Part of a small language model's weights: 2 heads of 96, 10389 steps.
MLP neurons of a small language model. Each row is named by its layer, matrix (gate and up: input weights) and neuron, and shows model dimensions 0-191. Each number is 128 + 32 x the weight over its row's rms, rounded and kept within 0 to 255. Numbers have three digits each. A neuron's up and down rows have the sign that makes its largest values positive.
After each neuron's rows, "fires after" lists the tokens most often just before its 100 highest values on Wikipedia text that the model never trained on. A number after a token or word is its count.

L5.gate53:140109137136129116158084057087144140123157129189145150162159151152133131143124165123124088060080152241157104146098107093109087112119124093114098167153069212086118143176124116108120150120087122181113121148192147104145171117110105105054142125193154161171140163136129068069096085094131163121141176121145114130129117097094155112152145153156157112106179130135118187120156141100114128126066086056139051113187143110155184162199084115136088075127131143092111129135138118145119090123150129146113146128135162097129169105128089107108083117134077125123148107104154193078139110111101105162
L5.up53:124143108152109117120078108060147154078108171138097105085082165124079122142102149117086100058108137119143109212136121115086113094149168191155040097102074149160144128073124174088175110130141122142163082130145147158131157126110151127124126068168102123128122127169109090116137136110105164134115137157165116088128149055150136189058103153129128184112128075072137116119080175097065108091124068139129073125084084118110097053114139155158103137110111152123111132104109156102095088122160172163124167105153171122129152118167114171111183063147072118095144086143185143115101148106133155156
fires after: " the" 36, " All" 7, " The" 6, " anti" 4

L8.gate293:131130130155089121071074103156116098145116124153158128106127104135088169119135098126103163187075153150133160166076069091210127131090141076118149064110104120100114150077084110171092189129177119101166133087122127130162229075099159101172106110116122141145151078149103098148159154122115192108139137118088063103125132180158151180072143113136134125061081110076131096107119112147104148161101111133115121141132051112159127218112119103119124131114116122139112149118069086117116111191197111149128109128123158110145058149085130165144136119195133158125142087103154164149104153123102090155
L8.up293:093090076095169144121099107127123110158084159125119127100089148120110152128152092112121185103105157183144160100121076142129109179157134137120134095090115120120086141112088134141171165135067084138125128136077026156146119103143141146142191115167132094133148105130170121092123142090019183217084135090131130073157091157117140121107161123074144141165154116140093105062147080098116146153095167094117103157114144147133153162152201122168113163107149163150200177127167116121168114137194085108125124103163132118143114169128172117156180079158154139127147159102167174092094167094097086113
fires after: "=" 37, " =" 25, "s" 6

L5.gate285:145115155136106193150106115109130072136114093147085105142133148130152115173147089165124098141138134124049143152115119177122146121168097145160134155094133160094124122132135100144145148119110136184107107068163151168122145110122122116107144123118148117100141152210154175080128164121165137044085140091120182124121111142128168134081096120188145116108121073143087138213072060091126194122162028142146112093074165129112103140102135137163186156132183146125117134097157106098154137074085167134140138083186152115126142141131155144132139168148181126193170080124152101062205148151093109162
L5.up285:146141093097091164150128127111134093124140142130123147083121137110054114160133106174107155108053152164140152153111105137161179132206138146125044121142109146176158112112158129067155119115115145130178117103089126181114125165076154129095163145125088152118142109189101179142155111120123185104135109119144112049119135088119197179105132135157160150117117092091174060091099088116145121093160078170136117077120133117105149082072139154126163123056164173165146068080148130118080120121108139090071133144166174177081133058125114165116179084180177084127137112102154145130120178154137130131
fires after: "-" 42, "\n" 10, ")" 9, " born" 8, " Born" 4

L7.gate114:121116128086113126115154067092179134091191118146171094049194130101149081174166126119162161089141156114139147159110174085166157154154083099096141101051113157114104157184154112146089166121137092119126133118149136154142104126092140096118129152091137085131102106160123133040151109135134108130107160035110132135105128097079116199145133102145107131146137083156142140161171165142167186144144105157140107131162159126126088138111148160048175116088091112137100090114156132083125157113051131140131130092103100117108204151052118133096138101120165134185141175152117123091191127120083068156
L7.up114:103115101107144139074104175108164057092158093147114111128167135140111083138116158168133152123100157141091102109139115118150089191141136118079027141111105148126119147176106088116161139105139132122137092095155180120162140187109203074129069094105105141152161133161146155145066134125137184125163135044128111108102048160192146124118098149118124122116145097146180155167148121200113133106180073175177121135089102123085083105079120135078153105120115099098160098124130185088090114107112153125129113097144178132129191162127139183125115093129173106128111128186198163150132161131101105089
fires after: "\n" 24, "\n\n" 10, ")" 9, "it" 7, " =" 6

L5.gate192:084129102066124158107105096136131107129123204146180201110123126196107175103112126104137130096079081132126140119125136199126125077137161158120082158114154149120155138152089138107093171108127164147080147100119086149094105129110084126131098189137110161099146097165085170112122115098135152094158079154087172141097078102091127182143165108154187145125158122064077106113134190163137066103120100124088056095107118174152121160066109114132166117143166101054106140113165084154177145121120105140123129142064111142142120092179206160154086131175101128141143112128083194127160076134129133140
L5.up192:131172138090112132104095089105077098110176106113165200091135070145109113096086134155160090197079121102083127159152125159152185131078180128134144109113110079148153162134080109124128102124172124153134145131150138134089147078126135059121174148150119156118100169155130184099093112178086187101135090128086052160148117164085110143116179117129187110101159185106079128160074150160152123128106159159111141137109114145151138132138156121137141171132149126066095136117103179137090160094160051107132117188177080138103119124205131088144096143191142137143147103152162123123169098164137059188
fires after: "|" 55, " Website" 4, " to" 4

L8.gate269:202133071087113136149114137061109099165094130053173138208151114132108165144114093163173137089123098132120164103165197162173141101104176156093116142089118161109153101073145088119119112130069105093117122093093177167137150163136084171108150138116135122122170099101112108090138147125090109078169117150126145150115120125161089134141072148140081152199070156117135112079112209108131153113099197121069089118131158099125108108130157109172145083096139097085136075134126153135129118151135072118162116094160143156105082149094191141083084103141095126106150108119071131098063127112060131106
L8.up269:164135082102088162133090153082135105151118118063152125162174136128083164120118106176174126107122120108112157120169173189106147169091147124081119158110124158134164089069145078155119086097107136120125128084114183154152136144114088170119173116106151114115162124105118111119146137112087090059148117122120150161137171090135064134126077141134098158198070145106114143076096207089170148139100196088072078125131181120122169097137141102153151104117160097107122099183149177130132109155128060113151144103136148130117074140100197142086088097168131153094124089139055105062068146135084163113
fires after: "\n\n" 98

L8.gate259:148131123162158100080068102100149103135147198104119143131150132131043140145112124143111132118100068108118120116148141183129131146121184164105115104133121128178124090104177151122138110124106094075158137116173164184140089184125138167162137112153112118096151073089180138157172125158152102112121092150105128177217135096182152135107129140077166155124133121064125118149121197135154073152098148141085134191206129147115155138188125123160104150098123179109066158060071106158166046118135056112132113151082125091138140114130117167114161128106106104116129125141159132055060135156124103088
L8.up259:123120160131069114160121096092147122140083120141138149191186119164112161107127131112131128170119116166123139161150125154091145151056137144123127142146152170145162128147089146112080162112135136134081129133138143130070130173103168153176161126113158094092112120148149088177120147090148137097137124117180096177135138158119119102136111162036123110148157175115107123139127112123117094165106177117167149127133160099127112174166144141145117082100174097105032069113145132228132133187159130104109078098054122140098177152130101144104158165110137067195133083073189124138079220200112159118
fires after: "\n\n" 31, "=" 15, "ed" 4

L10.gate480:088110136099085040144126149174097119183104068141128178152073118074141153155119108156120130147109094148085171116035146120109088144194101092181117121164132185125213104123100133157071146135159129147087084184142127158070120159127114065126091125135136118144099105147108181111139155148170059095134183184062150156164168090101131150137113124145177102129170146096118124104168138160162141075144079143100138138161106153081180133103145088140117154147102117095152106143165079135151112132128129128078097134076169156139137136161162135136142123127163164104141150124135094180095115042149148130
L10.up480:134117172152121166149110155105082130084165104160207121174133171154070079123075067123152128129092195118072065128186136137131051090154133144160078118116185109125158146070165040124126101115120146218168106196202117162083154135092138158096154139127148134137095130118129129141060109158102125148144177139102135137163096108100163130130083128132170114115109092109067118132158127162135102121074141164088101117130092111170128156065112089124151191135141140135137110159187148176133168089115132157128117161111138131169146140174157174146120138113168168127104153184150126152087138145136123140
fires after: " |" 32, "|" 27, " in" 5, " o" 4, "N" 4, " In" 4

L6.gate86:122163150069146154080114114189122115121070158045139138150070160121047118174161094165104125110093088157090169133050112106179138101166119137108133148142091230129098145152081104128161113133141125096092096086127156148157168153098106135125117103134135117122108128137170109111099176085130157123119131157137067134139118060091111163142117147144113123114069157134094163092178122093081141089067207197089116137104161125181113165177132139123074082064089115116168142098139160153131153080114089152120120105110128083110121182138151128102156120129155146100154147175138113085145147082138162095
L6.up86:141168120167111114119120114118116115175110116095148131158020143110070152106147091170151174133120104156162129167102117137134083103164139114125174112097130219097091129148108126130140111143121153051139140088134157180086145114101129090161137102136152127105128119158090139126173137116124144118097125142176160114116146087131152158134148189179124102122110131119118130085136114105119219075072178189131123126051210121163058184102135155096090082152204151137126175099120198125127205102100089157151087175116131141090119145125102137096170102178125164127112132133136139169120132081143182113
fires after: "." 87, "=" 8

L5.gate424:124078103085092113057100113121116118101121138154125154139095140111125077168130105092094115182086123215143105135130112157148149148117157111155115189100108166091135128079121041130123107154118086136110106082156085145169103111057112132142094134138164120103141139180156142078182091120143128113147124089140099161099150123087202073110102080156138104171145119116104140135140147119143153171104084187095148138169174086134139130157073110132219130175123151131107099138156057096092105089130198123153140101128144104097143147136184176136106166090162147206090086059154173114094138120120161123
L5.up424:159087056092124120095133077084123143049137119112112114168169172095155127152142147150145157195139147081157109120168140146163141132125080137156090137101078136067138145102154087135139146120078118116114138131121125170148117130101119161119112096081084157073181127167056144061142113084108103102125146120107053162106074152202114119132094080082146101146145094114140144178149141114108146186138123186116163149098140056138123078121107106084153121122153151130131074108157139067104065091132179140105164179079133165107142110117128140100130099132140129138150034125155190136106150180188154135
fires after: "\n" 62, "\n\n" 21, " His" 4

L8.gate324:091072178151161155139182109097144085071191103154118131160120208143087128135107134094146117108121049146151094112135135173097097194155084108137099102148093103107106103142123130105147111083074094139159176104091098092142123159208145088184173108126119085098137140164135138126093128131067108158139103113072067113145171068119172121077192130158110078131148164134112073078149102163131086106096108096106126104142123090153049117149140122159147120071120144137127089130102199134135155132085198136142096075129141167156117179141134144132120142141135123155143140113079167158144144105154189162
L8.up324:084123137117067115157135167153117173130133155108105147144131154132099143081203122129091111162167191134086153096139175098108074139162128119156148120110123100145079104158124148183112153145086107117198070084146139112156148133128183133104086078134121129113141117154122120129118098060141097118180127149105125098132128169156171150068085141068114112095012138111143127161096093176142075186148115100161130154100102144080127142105123078103193113118156080121107113072144197129131130117158082108053135117203087171140119079166096168121102066118164105145103149142100153112111144144143162162
fires after: "-" 50, "co" 10, "y" 4

L8.gate132:114143140103132123119089150104119110080107137134121116064140157143044137099112132218188146111140157098120154166171062147076120158204185104105159127114108091130141134095116137150166136116139106170199114132223131157130146124184134140110116188150141106151135067128130126154132124141165134144103158180153132065210131140145116129172086090093135100128171155160121087198134110157109108151145099114147132115168111141067122071147174098146149109086164077114103071146117166090070107097189153159124166132145125149135147192192118115132125161200144174103143089119126143103131118102142131117
L8.up132:056165098141123109173133102076147150126076167037093082139137123138126145101061126123129115131137124101076072117130096154114099111022163125162166166166144114157090176116117112158141124134085123113156132070115141107153157155146140113132152151121103136062111181067149126158145134097130168149179174122110156145116084119134109142123104115099126209118065178133071144165122123093101115146113118126133121073117150170144131139069159142115079127084150174087093123117140102108201147136164118137174045115111168130072104143104062063126110062120138121178112119123094086116098123119091110115
fires after: "=" 87, " =" 13

L10.gate14:086073185194077131101111046102093081095153096113115191123131106104101094143103081130147133144145137127158100114112142118150114107142109197139107164107120078139098156088198074104088079191130160096115138152172092143097124155090088114159127168164134135128074164144098060146114183161184098065151107108166140150136129128087123147159139161146174095143138119118090081144143104169094152119134113122080126110145156130140123130143173135153110119105137111127156128135159121129121101144138070110098107109077144101043190107060149174117126163156067051139058117089166122175173109140148143130
L10.up14:120140140123131067192139101126144145104131100128158167103100093108196026154159132126133103156106204178134104176123165117171095202122111145145125163168115163099125144152163120127142095085145149117119062142165165082080136171112101134078101172173119145124127119135116099154083131131157148095149131127119170157123101092109122169173118149143143103106135111122085161166140117141085154166074128143115098107170145114097208115129091178162175143159114122132164144127161089106157094147107136103148138144123149111104133095104101209082038175139165121169146119139198061201126122151188160096
fires after: ")" 35, "," 22, " is" 14, " a" 5, " was" 5

L7.gate479:089098133116114161098174127120143129140173106116152091175155150134142104110157075158133124097158146119063087114212181165138120152152183067146143146086100110114136130133166084110107154132137168156105150102143125113110151143161167125149137199112133090040174099107133146120074160108091136162107130132148191131133173150123102120106102110144142126100176095173086128155104119171172138123190133100165099109082102064172204128137138203106113135155135154122078110128100168072175088147174113118152099084074071117172160129142158118114172137068207124157183114114131118111080168147090137107
L7.up479:165181123074139123116109137123150061147089175163155103146162110158105157154149128131098145133067084120100136166126095136172136124172103095107095129106137162189142104177116154100168192153172178157083096119108139184144140080153094090147120130090106054132113104142150169103066122171109173172082097121154106066142134175144110131128146155175189099105096125172081140114170096103133091098088098100202125087109085143137121183117128098152104120127135162078091134112143114151117092158105111122117123108092116146174087179102173165138076189112146120110119088087117064200132173145131082082
fires after: "." 42, "=" 16

L12.gate93:112085105126104119119108175165193109119100183111154121185109086159159152151100143143142120142114090140080086083101136144171112181164110136142132098165141106121104139113098120121126093151129157112068145105150084115100085136139112144104150169110204104136126162100101135170161068119108116089137079126187101144090117100140179097166131093151078182081104114133132096151086043156107175150109112089110095091138140124176146124199192147118161089133142145100169092096122167144101112097118104187086189167105143075142159158088086113129085209152083137175084092097146156101143192121103131080
L12.up93:102103159140092133142136139091171156088164118125099123175117106136117134148100133186136118109179144131128073090032139069119107122166195172165154117148150178106133122108098090126145087151150123128125136112113095130120102118168156132084224077130089090076060116128169138122157159081151108150138099148126219136097137064126069107105182105121100147145079129177161102100194190103176158135116109098159145132150111116027184139120152103165144126126153158140134092124148147114102162169096140130136090141142161138169157131128122198128121120153117161103151164119119066178119162177143081114
fires after: " is" 42, "," 30, " was" 15

L6.gate284:128121115115118215119131099140140135086156165137128104107102103106125140113180150139139080123138123155122140165143094133095140143135154082164064141089050104100182157098143134147162054126157093162170143137167145180182111139131112107099176173053162148110141154127163075102086074174121107122112127153052145146132117112078136142174133137108166144137156096150077122138146163134108109093130144123169122168069124115136113196121117159151080129138139093114127104157088158096125041121092074185119104145141140159153114148139148121129104114176166109135083113194188126138041149173196060104
L6.up284:115129102128106151094158127126102112129121174152190082077118068108066120070204131106169096087074106127139129147105096129115129129143131152179099075107098112077155159097108134126161140140162165151155129106147113143148134135084122091087169151128148143207148113119173144120129138193101138178122173116086164105074126132120108127171143193174115130148139111133125102139112171115115174092129091094147162129100118133157120134141132199140173091145043103189101162168078161121126138148095088144084211064104143188082115142130143160126126109198142102120089072177154128118093210161119136112
fires after: " the" 46, " The" 10

L7.gate222:143066142148137048125144114098195090149159092106100087141085153082176152170129112131124161100153140137073110164130108126106105165078157132101123126121128093053160184093156125155131084101118085062137140151094134134129092132197117091146128040174105104174076131148148164140155139138139164162118166142088170112144122085126090139114152125128103091133114177177219092147102089142121194132124112127142079115163164141118098195115102112069164172115172128140147080138097084112133102131100128100134105104210162151158114151127126104075171153127157099085156101131151139107082065096111146109
L7.up222:125106098089124137125146156137160163150138108152146120162099113147107091038058081133122151092118160052129114168152150147114119181131099069074134117116215169179100108144117097134141099184115131099155090167118085097102103120152143134125148146120115103095171156216093112134148142109155129095137026163167105130130173114145200092124151046164114169084111094153129143148103139202122131126150123155101103127080168224079142151109141165099151101113127120139150141102099192132124115149176068159118134118140149135141108108093084120155121127090111171129122080099096127108152103185136115108
fires after: "-" 100

L12.gate121:134159167126122120108118126157220087174077110076088146193136124115070153129125158152191121116142141173118158113101180179137122123154195146128119158127096180146153120053153119130144103111098133105061096119091179116135160120126081178148166061087081081091114119123137146108092187109099122112158132120155143147104115099136061145086060190139114143129087133091145146079140146130155184155128136207107132115160156079143187130154141085117141094063167150171147113124107109171127118174106140147061116106124132120129076121089144128096076143145147122168149067149114101112100174107114177146
L12.up121:173106118154091172140071139107119073165119124119103100139144118127131078102124081116166185079150092132133137103159170126146155119108131114089127178136151169145155101113184102142121116107121179127092120097164161146175100171081090158104126147112095091049170106150128105142174131125136105097152136164103116142152150112139099103187103141106046186137066127136085104115123098123112161155079228144068082084097142158102146137179088151131173114160178138083089098171133161127131083138130101070141089092161117098122125137123140122113074090091105120161096104090117102064022139142085143114
fires after: "\n\n" 99

L12.gate14:138072114151110077109088096097099112163085138174106149146148092145147100184163088095127088190165104105145177137134130116125126189129143123118070124178145086094080141096078104126177091148146118126144092139166081150114094142150086126121163101121112083055111124105203048121131129147167105109129157198149153142140117140123171200095120132089189129168097136161119116187131155121148139125099099132120136125133178084164142090156125160073110145178154095131141104158122136153131054104163079143124155164120056117098129106203101161077092152073195135110107135097135095110081134112141093168
L12.up14:146147101044089124195091089152174116106086114157143127193110138142093117128130176097136123164175153125069136149121153155148170190087116092123148107112154160166154204088126085114170119072124160059113133121088175168171102158145114100103142141139120109181124088127137145073089166091139124118139108185147104074202114113114120144131157135070130075148114144126172174174152134170116075163120188117127129113100150153095108087203153143095116134117107132176133150077160142084147079149131140132096143112041150170118065104127119173091151118120151144161097122131071151169133141104108154159
fires after: "\n\n" 51, " =" 14, ")" 4, "=" 4

L6.gate318:134149095115144089087184118134118127118139147112142105154075139125108072159121069152119126106131155114132164128148110137188168155145134102144220171094108137113108202057150144159172114147142135053116121114099120194145099136139126187164121122143144145081163082121144109149147141118119181177071127126183148171153184088154139155131098102086137124104187162125167093186142159131107156154091197186099151140099140107119116163054168153077127125123101084117080104130116155125087125149165089154080166112102118144117117103191146132096106089102212121151127132150116189180188095140133134086
L6.up318:205133138128126104131093148093138174123050097155121144107112110073109149125137112098096137118090168160131150146088140146121118132086177112165123124116150085134108152065095049119163153103137103162103172089103117111100113116129143159152067120133099124159054078146120063082170105092100143108094125072136146104112137103110090144132143141166163108104142195160121112117130103138053148168080129116113118087166175066171148200112136055091141109119160139075141134148143083123167118131154110159147073152088116060142123124110135121227126102161124047130114159140155087138093135176139183129
fires after: "." 18, "=" 14, " =" 12, "s" 12

L10.gate213:086089099074089125147098125098118094103030219082116141113136145099169092182177105145130075134125092160153109149124128131115126155168128157185109167140160121141101146136115112086164131129148146141166156130133129082121155162126121113177119137126169161105148170181075101136107114082169155114149127134125139128073153142097147129151084144169164179143166145118102063182112079143080116075085067107097118114141188134133093110132147113035129126102123127093147149109140105131073033116196111107084103090128122151069112111072140140107109139186096168126079088110133119112148082110093102160
L10.up213:074207122155072116126148162131129143088135052071143091103123085176125079075096114153145108099107108112145113103098081125163176136162139151142103111118142143122169096084134083148111055035123184122166100132143150140144182124069123168087086143134106135052155190051127194144138099163140141122154086186145153176113138098153125128173104119155123200170117173073185070106092127124145088167176121124138105121183124101102148108105148106077077157135157157143095098165100128112133154117105180105119167175117147115154111105132106165114133152138115145104121160087104145123134088112119129129
fires after: " was" 22, " is" 15, " of" 9, " a" 8, " became" 7, " and" 4

L8.gate502:113097123143117142120097161151166116154123133090146179194086043064179073149128156140161170141134090146138082083113105120122163124094107130128189175047164181140139175093114109115098172119065128132144131113194077112125125068127093126166152147136114139111092159078137087127113155129143069137175145102128118137173141152129169128124058146145102120127113157119086105151171128196119167048132104063165113074131111123122110123073120071064104112134093133081145101168138145139153115151134140093141134146183142138075140147066087133144136140141104122124063172114181154182148094099109109124
L8.up502:150182127145082131139117145127123161127114165093177111158138081205153146121082109134125046111155111111149088067165150108117147105107183170094099160185132134137124096089133092162140095153080148095181126073152121166141121095141154164153079113084135100081120153146185047132112076111105154143101095160087110154129096142111143182117153100192163084111125078055124185045152131114179120159124082115058082091117123114155156116171136175125118145098135171111101149077148090123117094161090157125164108139159109125147095063126075147108098088106140108116142172154148172113119144090145112131
fires after: " was" 28, " been" 11, " be" 11, " were" 9, " is" 6, " a" 6

L10.gate68:131148131152089150112126072092160162076155109162120185130127083104128096124180125173113135088121132086152167131128115148137157140138135069140161098160108063087171114140129136102142128101150088101172125147066151143064078129079098116064174169140147086074145112165137158124130142117146130100080085141118120144184161110069157155184075121118111167057139128176074119127140108123162124167174133114163129164130086126062142180179078135084109154154122182125169110159041176132119043127189081146122142138162147151113145126149102161145146112095147145126118117110115125186080188112168135158
L10.up68:165116109185142168109108110152117125093087140208097101078147137119159138139161176132087146138140080108134140166101116131126195228115122104122127130135153112122156140075074143166147135120128191180164159095146165123208150073161131131125108107149159139152144141132093128130084155070150142059168095152093132147124090112082115098166045091119151143095150101153102163153194103113123107130148128143143140092136147118172132181183128151139130120109195158141120140097183078100159112158110088129116153109105166098104133146141077097136141133054093104149181059060153138173128184134164154156
fires after: "=" 21, " the" 18, "\n\n" 7, " |" 6, "The" 5, ":" 4

L9.gate50:161126155121171153110129181134155158145109179110083134125154167179162131104194155141085102152127142130167150122128150123046148135108129166140130117133111142148185171107082197073101119140107146160102106151140148109117202146145110136137149095129151072121159145131121123169122142131097147151115123143149116116160105065121128067137112190122130127110158137200088133194150181117090114159120200113129106153141145098221107167160187147143193153141066126045120148106115137121171086109143168117135172117121037128133109174165135173177095150067124116173148156108159165096190108131120132094
L9.up50:131131115099135152121102058155138099130127166147125196117108100157134176128160173168198141080133098108132110194153180148036122150149104152104110135090089105154188123092127072121122166141163147109162135124145116126079110157095097115150128118112142222105086154166149160122132117155118100135166170137142059162093133103136152154141110134156149155155134110093144086152151140141085047154092127163115105123089140115111137097090087130085100135082204105144102147146120091120088056118120139098137100177105230098131146155117111165124167157148141131186169158090140217068128103143117136121
fires after: " the" 27, " served" 10, " The" 9, "g" 7, " worked" 6

L6.gate34:140170117110085088130141128168178122146107103087163172133146154108080142131130165165162103116103074122123182099118194179065148084166164180173136084115117164061117116134102097103136135166128137108085175153128096102145049156099135117132117112158140193092115044112113166158106125110117131081151171129153121129087118172183160153182151160190141145166144089111081110085090114092149120184121130090150142209107110147158147168109106158132148119109153086089093116116132038140110126190096166102122131101118148160176093067106163174159123084124148140127142157087093143131138149170133154154
L6.up34:161157160091073122142135139090196154070150103138138185170132126107118159110120074169143140179141069124149156138189111116109103152129151083188139117128109065097096131122114110132165180107163121120170109132126094119120075143068160103098121098118125091082105175141180145104075108178137137121131151152155117142092135132088138131064089136151153116164102119119127077124127104180126165155141104087109150156123119105130116181090152131120102159085191056089124111080107151114136104157161103105103117125184138180156130085174205151169163057222118096162168108132089155167109151201149139144
fires after: "|" 88

L10.gate315:156140154144160136155099168135099114205048093171128099170104126145115142122129079107120076147078147067091169138106159152156096170131181133126171164121159147125140106055061106178059175147091171116116163161134107151141136158130119086168137136142111113150128112082124160169125071144143128054143123122088145142125119079125099140126121118071086087074135105133110131149095121130122133126110111136100111118138050067138101151129106111112114069123147153088141138117169137092100133057129146192167051097152109107199125194146085090115152193097162135076110132140141162147180121162081131106
L10.up315:085135127117092187072144142118147164162174128120098093131129137084122096045148107117142109088147143151095119145158194160106117176089063112117119130143112120154117124163193146149148131118137139081125130104146131104128113126116150162072150126104123163090096155138097063123100092161085173151079127118207114080113139134127087102124184126153069110115209099163126099143113099122109129074150114095184221109114091161141154128095102125156131112142158093126199106171163153079149118188126103109095109177155086116173116160119089148129112130107153143128155111090085104134137159200185047179
fires after: " |" 65, "|" 10, "-" 7

L7.gate198:175166081089102126162106123091137126131143119028143171177156139112185157147144124120160150099115103146107136140156145175175114108083194125100106175111143154162140084101132113128162098104078107137083152099128130159138136087145106206092161114063118129110164140147135122126140097172130118061168111131120162159140115180140061130159121150111124146190102132132173137101118197135097177183092129111073111123110157142107106164140132109156124088097167100110149060117148130134125112125092086122127117145140170137126050153065201119110078109128127142167137111098051133117018072142131143107
L7.up198:205125114083076158159083157082120128113128134059172144162187145152142163121111135115156137106097095120099153118192154150123125135094124125096104176106122105144143078082128108134135066111088108140113135123091139191171122126132077185123150102054134122100163152086132131085127101112086103067168129122124132151129136089152080117161076163126084183218101141115108118081095210114156149161079151114109088143125143125089111109104137092183153093113161074128135092137166127144117129117134063106141149136143162130103075109091228099110117111164112120143147129111067155107052090173108111117
fires after: "\n\n" 93, "\n" 7

L8.gate381:143127064121070154089136160089125111168112126106091160170050150111173072151149100104176132135171142081135152111125117183108128086143150155141081104142142194162136090177115141123109125077077129154103153114154143169129042133094109145126153122101134039094147100156096151130140130165095098094174076132155111132241114133098126131185102154151172100138136174105046135138053117084142115124159099090109117125130134077103159098092081153167127116155085090111125141104161148138158143152113158146080151077145117191142084099077132147137127132142144126200156109119155091086144130123116106114
L8.up381:177113101125111178136172114103172110142085142101128158055147123143130126083080227128121147091108111146150163135135172091169142123145133158101164148132140156130117145110148136114098150093108098122154095146112136119133142139088089082074148140180138131088178132073148116104096112148081093163178129139153137131117088144132072132130102146115113162194145128156079078152143118159110151117062250124095103129164123142129176119151170194130167095104128047037134115111158164135091132157120126083138122135153119087123135149184108125068104100152110157133162169126128093173123192160097052111
fires after: "\n\n" 84

L7.gate492:145075115114175168141166157100108129055128168067172074111122135145142145155087110077108105146101205130132153160126116125140107166030162081151181159120140121129123151124115153106120156115152112095167146134081179120148070175137140112112135124107157086138214117142183088106095054054121116143120071124108076138169199139109087100068165145155107141110146121177077116130119157136056197128169122102114099100093132107150090182110153095139154109116143108066106069137122193123139121111154088100123106107157156159169120106106151116118124099129126083133125130171165120167167164134130111124
L7.up492:130101136076157158104172112129148071107099134162146180115142060150114127091104140106093146120195106089111127168112146087166094106089123132056108116097146122153185139111108058137127085099163144116151124124084102083095115098214082111136112131101079132120106132141125141168086137113055144094116056180091145139174182092118178122141105094125101120140138154149101059101052188186098146151109080129139126094130130170148098150127156129170158109103105170138138091136102133161074110132096160154093108110129126124135127126065163051103099104115113139161159168067112085151150117164178163183
fires after: "-" 61, " prop" 5, " inter" 4, " dis" 4, " un" 4

L8.gate103:175137085125103167163107112113144117163110147079127125150161144100074100125138107145177200070141082125125163122153157169091139108119147129105085146129101152139165102084174097176076096106129119097126150107101167213155115165163089173134146123097164097055150112110115136103132115120083092082174130124113118137130125082105092158126057158147122148160099120133099135117120190100161167188114255128065086167114165114117169150102143124118149116068173123116150108145151151124167099163109099130151124125165154120088091164094188154081087094160116136112131137115114113103025136102142134091
L8.up103:157114103070109107108124133076126101151092109063108130167144126101109175137134109198140175107136106144082185125198172217144111125081152148076108163085076145139205162095125071120113091126081112122097116101112147155119125161133104189139135121097125113095141135134087124107129129112116128072141122126116136118137157118158073153079119123133117164168083104138142108099126146078128192131117230103089066095145167141089132098141108134135137088131188115119179095157129166155182128165096092095111120121167180159176147188113137153150112140173144097123133077107084121117025177136125127128
fires after: "\n\n" 100

L9.gate49:166099156143112057083089118132151108120070142134141134130093133120185103144078129164098104133132089163144094191173152162123124151091126147121068091136072111057117156107182130126130085105141173136091155141085125112062175120111121144128149170182117116117092131099131121134149124152128104075073064096172131105152129123087117159093120174144134144149137111155069100131131186119125122141086094119133054112145109101142172063194121115151114179148136120040156118184057126129202138164149232075120104123116102157067125124144100114123152149139152128168066150162136153125122124138135115156
L9.up49:114124116085133149118148127134155140190108123136116079180147077079165087095152080095093125188105104190134098071113094141123125153089110092078089116157149090106124150120170087125174091114097148141152111098085147103095079087150095138180163161116135166133114158097163105160159089075153177125147066173109113195065137120071133123147149188161137074146050137096119143133090106099119171139159122135152083079098160098156131149108126146085122143114126154191116141183157121119147140144115190051118164162168114180155174150130089119122110139092137106110108159060109106127172185147123148085
fires after: " was" 18, " is" 13, " sur" 8, " He" 7, " real" 5

L5.gate56:112134109111085112152150140172104152181123145148145148153145071134161147095111111161126166111087110112070088083159172108117138100147133107129132060084153103131195121154100094126095171110137132119095169165121148147134102084145129152111145143172099126164088134136125150144152122116140133126147077143105166103129167129095174145152165132142155126171106101164124146134118182138121142123156121156207048067092092094171130192148117090095128164178109191163087085172098198100151200167091199136130084126193145109172164134155107104167141109149128109109169161150103163048103068187094130183
L5.up56:145169142147122165150080186212151089121102157116135089141159154186145121078112098090160169123139064141135144107156090152126130110221116133167120138177148154103115152120096144101115147111092193121117091083128115125173068152157119087189138129090141119126119159158176115061140152169225078095083131158195195161137169116146121125155114081188136158097139164141134118105159115188073049102152135127130118140132143133118063131091106152101164105129110088091110189090159129110131134147090088119103103134165166147092120115105133122077136133154183151158145121148063112111129100128159123137
fires after: "-" 75, " Title" 6